Weights of a small GPT-style language model, trained from scratch on English Wikipedia.
Architecture: RMSNorm before each block, no biases in attention or MLP, untied embeddings.
MLP neurons of a small language model. Each row is named by its layer, matrix (down: output weights) and neuron, and shows model dimensions 256-383. Each number is 128 + 32 x the weight over its row's rms, rounded and kept within 0 to 255. Numbers have three digits each.
A block is one neuron, or neurons of one layer that tend to fire together. After each block is what it responds to, as a language model described it from the Wikipedia text at the highest values.

L16.down244:136185096113172148190074149118133158095145127139151150150120110095174111115165113110103127114159154133135066131102182148098116121094181121140113098110094165137127141140125150156118114187096171128158091107092127107143123154187149160104124091138149160154152164113122107148137161094105165114186082116165086131174091187104110111135100119096147129158092099110134050130123116112112193079154
L16.down753:186130166143205164125125056077107126128101190167101131077087100073092180114072079072168127132159184072147099084058110070096126176161137108117180186120110170138213105180143124159136138165121158137131095150106124096125119094112154139047133128124143106143186101094137121129168172159123171149072126077166144130154140132091127127128172136124211098117105116174135089149092127135106133125104
L16.down1101:134125118141102123145091085130132111120120136110107147114106071165112104123165159197185122096143108133084130139139127100120177122124201112119130133134155105135137081087116100153120123109127161152153198182118111107156097081103123151071190134119107110147156128141192159136124107121126127122079117082140149144094168184105082166121135124160161147120119107117108071061202045103127000149150
L16.down1325:174141118165150102096110080145133105149100116123169125096161084171123153040141076145154121102117164159160150076141135115163102147119114107112104129151150147152137173169103109132143119158094163119147107112130112156059135115156133160090089122163112052118126127143216147169170106105086060149150142111173112107082141197100095194151153084147128076158084133109174195113154100205169103146098
Responds to: Indefinite article and closers. Mostly the indefinite article a after a verb or preposition (released a, included a, as a); also closing parentheses, commas, and table pipes.

L4.down187:119150104112132110132105178119098111220103148098122178188170154118146151154162132131103138143134194135163080141134076140128093043190120111206144128168164136109119106095203127127150097165087116132142133151195080099098147112136151149134151110147131166168186119149093142096137101174156101126096116161110112071162129143065113177199155159104198142117113142086141143093084127114088117134126
Responds to: Word-ending pieces, closing parens. Closing parentheses after codes or figures in tables and lists, such as (VIE) or (138 kg), plus percent signs and noun suffixes like herit-age, present-ation, part-y.

L4.down293:150094161131055109171145083131147152145044129097165133166017154114168106135131164147124150106102108160123169117060107228110107126162148153132157131116153137057131118117140135148108118174140129160154118101187089093111094139125176133125158075163054099184155150127122078154075135162131137118109143099054131089079113111101126124155131132106141122135160135132126134142130149119137079175093
Responds to: Clause-ending commas. Commas, and sometimes periods or semicolons, ending a full clause before a continuation like and, but, which, including, as in "over time, but".

L9.down121:126126141098175191171122110069127159114172154140119188150106145138174123067072066115081163121162118106184175063123140124101129113213090149121134098136115138113100143139125137125171137205092106145074135189132179118129163078110130156126119120125137141106101126116073071144088117104085102187094119125206159122134063152113175124155122095110193132157153121130107152151092128157141111107128
L9.down377:203067128114163105036100057155120176116167105203131110128084114130131143151125126118132123124099081153116080143147153112157083112167130121113140180121084166151164157099136174128097182113120092153107129123150142137155152064180131163187103150100162107109147132111140156160121164118117107185151116085109138126079079113117108131180154115154146034129127193127170079109099179112088114097173
L9.down477:174162097219096114114122158154138133156139076120132126075145152121122098132131132121097174194146094156115130108080064094113091142084084163097113098106125223133125089085103080185093119123150126120141124161127152096174142141162102162108124097113125109114104117115105131151119104087141151131193096152152139152110085043117108096195160164097151074205066108118123081082110134105122160158130
L9.down503:146101115074153160107144135108063193104087191169155137149096138152101130121139129079173125119148090130139179082118122034142131136058129154135076148159157161122113109107064125152088137124108152111138128123180089138126131102150167100160170130167083141167122057144101165157112124114111192131109144097115099144111183122161110157123116138144160077118136106119157109121115140126148106160109
L9.down876:109133144146109130103183141034138121129109065105127106161094134053100152132139149161135059118124140128091105152165101139132142101122164155068180116172084166156117171109170106126144096120149173150069121097149184117069111103073129168101125138100119165066126151091120069137133182135135129093079149187095059061162092102108086121117130177157099066087186081144161141152175136179110114176112
L9.down941:158142127074118128093082069125185177135159150113101113175131110162100127083150126096131081081138076120146077123101083111132083114121138108105112106141175146148123148167143127198145172170086070123181118135091126159093141131165147141125184111141085104154191125149129125084136102145115102087088136181078108111136087197136120172129165104121147133110109115086191157134094149191102098180117
L9.down1276:106133096152103151192117070077149118123137099108122075146105149084173121134151163154104161185110146179162166139128137158123066172125140154123136078070091099156070138079160160135183141110107184132152060068072131166081138167098151043130112123107068122165190134114113130143036104101128101157098138190141124146160118142130156153066051088123132176168107040162118147129141124174151188165115
L9.down1309:160113115124064140175160095099130155124150151132122136166137137128107086146047104128136104105099147150142116194102131109126128160159132113080136125108158116087127119107140127149155137091150113097151113157106152168117111185098113129147058142121104153168077158080107103138176197167112155175153144152135126137126141132084187138128150058098152133132109085103169068087120138137117109099099
L9.down1397:120152074142101140177106171138073131114127141154139139171105193131154122070074144119218140178079153173157149128076165143155096119124162132181153108058086126156161126156157152099097120117164194097154124138098174144122121143192121104174109123112047089181121128078176127078138121147157165151111150096101156154164124175116103114138152116097178194136154115154197097161125152102153108141085
L9.down1415:165113110088102039134230124167166140144153121034064104107137128076119139124097102145076124136175188139158140140187106158173149137141084125112155153091126110110150148108140095138136131061128182142124152114192157119128101145141122090132149131143139093103154085115136102100133131153140160101149098136136148099116114154165071125137152170133104146160127140159128163060089111147098075117121
L9.down1536:098105098141108164111121129121097101145137152172104116176097097087092109063087095119108102095064147106082154120176181105106111118160089120138183091113177103149128159094142151125117160154115132081138140110113136033119085087175132098121104128166098146141133129142080082102112125067144140106159158130144137141117134111137070189124202138131134099151132105132137116189169141163149118095150
L9.down1696:145193101187102122155169191120138161148123137123126151130104149160135137144129117126127128152121153173115201118078140116092150152122144135070131096098091131085152151124119147198096106096134162137201140102085129095104168126120096115099142094136068140098209176156142110151123115161154159128105127116095136060116117168104097115191133176102228120104164141080097129121036123125164105099144
L9.down1701:063041147076130137104101182167104080110194158117145162186126211128123146116156114110115079134159139119131160134105115110111111099100095174164132129147188185135077157170148123123089135162117134104145120114089123103114094088077217129131161037128086131112140144145152143181137058149130100151095131124103158100198095175180186145084151175156129121131147160117132181095104109179104105068158
L9.down1705:078148083121056105158048077114093218166079095102098119100165150155136160137135174120068106100134084138089141084118105086151091156159178110162139192106146168119173079085140176150134135175255158103190112157150123103084095089104122113133139075155099107097120133154145163106074129143127190107176137146130178139143142109093096079136141180157124126141096115140145105131111101099080115086172
L9.down1739:108111106161071185179162161102112134123148115085126114136169128122109187116082118147110135183144233154114127049106122193122108115191104129105085105147134149099159131101129143180136126117165191116094152097112085154130161207096118140124146105121145066147139123108150133143081113148170093107087115120141136084157115133069168080096129123173105149095164092153110130160120132197155132134082
L9.down1760:117123173133113102119140096167141125102153123126103121184133144121110178145122107156175164118153146174183117081181084180143046167152096188119144048109100170055073162105121128160091133096133094096154126116125131077138118125152134145165106078143043178145051138066160147117095174108124150107129206158127173087113152143106134100170131189072104111156129127165120114156131080136139087132106
Responds to: Clause-interrupting commas. Commas opening a parenthetical or subordinate insertion mid-clause, often right after "and", "that" or "which" (and, in some cases; that, despite), plus closing parentheses after article-title dates.

L9.down0:131072127124101101146097175118100145147135163118093153131112162066147134110111104103123119134115147163156152153142076167066114120221095147096073129091139135097116185089129143158145148087116146137087119063081135126110106149119134110167132166219082108100111148178148095140121125128124160056154151148158122118127163107117114145064195114117111147174077090099090129153153101139129108147114
L9.down41:092193134119069118134125097109107113113109134202096190140124089142111045059128099130156097076173096099131155137153115139114107106091179116086174203120145145116186181130081160156130093181140132110160104067156114150161158162190144067134102119146157159142175135147063080113075130106137085170150122108120114154153113119079179078112150174101140109164177138156128147122143162151107133060152
L9.down56:141163172142109134094149103136100089139189131125155171072112081093048144110212122156113146122180081165086134130094099117112213153165154101111121108117118191127129103091079129053141160134149133129120110129135143101121094093099125136134088153131136093079201142132110128145123116149100147088142108141070154142086135173140165133120102154083141088130117147144133121083119146148139128078107
L9.down206:168162123132086216143135072099167115121199122122198115154167101160169128184129160082125153156142137156159209097163144203148133168136153116110135156142159112122136133139118122134131153116122194135108105127066152111103117098105109187124088141166129154150093168088140113113101078144143112142127161194131168146078046152195169166152121120089084092122112092145158112090092087105112184137158
L9.down365:193151146124134179065145045086111162134157138075127094163111103107165113155091158154145102159132128118076085125130115169194120125120151130133093120135175114165151083126101107098115145083178123132113119168131148169187087148084125097074087147134179150203153108163115165104106106167118182091094186184148052085114088141135099127141176164166148131072088130132133121167200109122155132126145
L9.down506:089115128169092076148115117158188082135145160099164117149121192153129163107151086138118147138126096134110178142146075162168101084172117125151128112131126133159093102110106145135185088088110113138154151135140137146169173104152174093139159082185081198080115114138117115159135138064149109138166119150109147106101142120043126179123132099118090138158144116094098152134159098132214131068150
L9.down573:115123137126134111099107137126079152137140102134151117064198159133170110138081150068091181087180158126119128170038140108105201147097139165124140140183187136074126129119101139119119155137152102111080158144069138094087103126087121143163137060139130104119103128068148067122064110138105156098150128148201092151103092103162102129115077103136124090175119134112163155091142105119129129112121
L9.down679:130105118131135127101140039172118062139156172082147122143148108141113137110082118127136125140144145124096169127133121158102165085134199068129146160119181117166096153104158100136138145105131126103163127134135145095156094152225121065132135113124153163142194088137184107156132105115138106154120089115102145145130145095094175126061155121151145082118201149156199071144101145111163170088066
L9.down1097:081221189156144127097109064128149113105136100131185149143112088132151107162127130150178184134093185104123145105108125182115141129162152116135157127192143102134056113072107118128158144139079197167143169080133134093115146104175087105095123120139159145125132134100100126109134090115145121136146186172150121112226100132145144095137193077099152088167145122114133150175106170129178101130111
L9.down1108:167144130220121102118144127154132114169077108106120114104115156140100160130120113081121182124110135127095143161165122124118164083179124111169183163138170172151117179100155083122158081094083127153181194163191150110111137117115135119072199104164112125125128118121147124076109149112133055102097151104153146018150157111151098105150190162121187105154110140131143128144128086106042144148116
L9.down1215:112146122138114109108117060128136095112102131185085097090111209178159090137168186122077123179177152190143146138152098137148125120152131134133099133125127096177099199139168130160143182164107149144152181109118142119119097129108172121123161071138124126100141146137131140111092134138106071142101128170103137093181138207144054179113203106132075131133109077215178164158151091146079117097075
L9.down1286:127092114139143121110139049137103132118125091146115142185068153105142140038171198106101163118136149135160119169107134151105110149152199087131158191151143156125139149083129119131115088127117123120070141091155166160064086159143112177081123146140088140157097125178148147087085125080150083079116158073139090128143121081119134182086140117087128136157092130130208147157137100100131092170135
L9.down1304:078101072207143035108117093138148133132104143099147150075133129145151152123179135075118159121121112088125130138143118142168089119104088129133154161121150149104139079128091200154100132122193156081112135155105133117123126091134148065135136080110114182127123104167133160069132162173143188113127087133207127156114153120100150106165156154081113138096114104127139130122114163107131138174124
L9.down1335:117117127141181163174092085131118141098138122133141136138150174132099130146116155133213145103184108123149127085128107090101104107139157149111090136136124093151166125177143100134111117156147135106099137147141140074101143205218145118125127172104164101134180139118106089159104134104142137107093088161111132126184133139105095119097142159127105176126108094077188150112175109188155057181149
L9.down1354:113042160162068094205096050125062183141089106086115104131126162132093077110097099149152109099155119106089154151136083161137153142237092113102138181075162109131106149144127115109151147156060194149174135140119096081110110131134065073100135096107081129131131159089091099095067112127118105133137176130110174129100107062115128164121153161127180114167169113139140112131054089167130098112203
L9.down1694:137123163117117127125119073130074151095166103157124089091141152202131163110072125131145126099125160131099120098154125169152083155135136095089095102109121112126061137150163159092145191151094123140065126117049137156123090068137093098121143178099122110094098158159194107179173157047141098137131094143139077180140145158143145089076115107105090104130116148138104088135149113131180121099131
Responds to: Closing parentheses in data. Closing parentheses ending short bracketed numbers or glosses in tables, lists and bios, such as "(61.3)", "(born 1938)", "(0)", "(2.84 m)".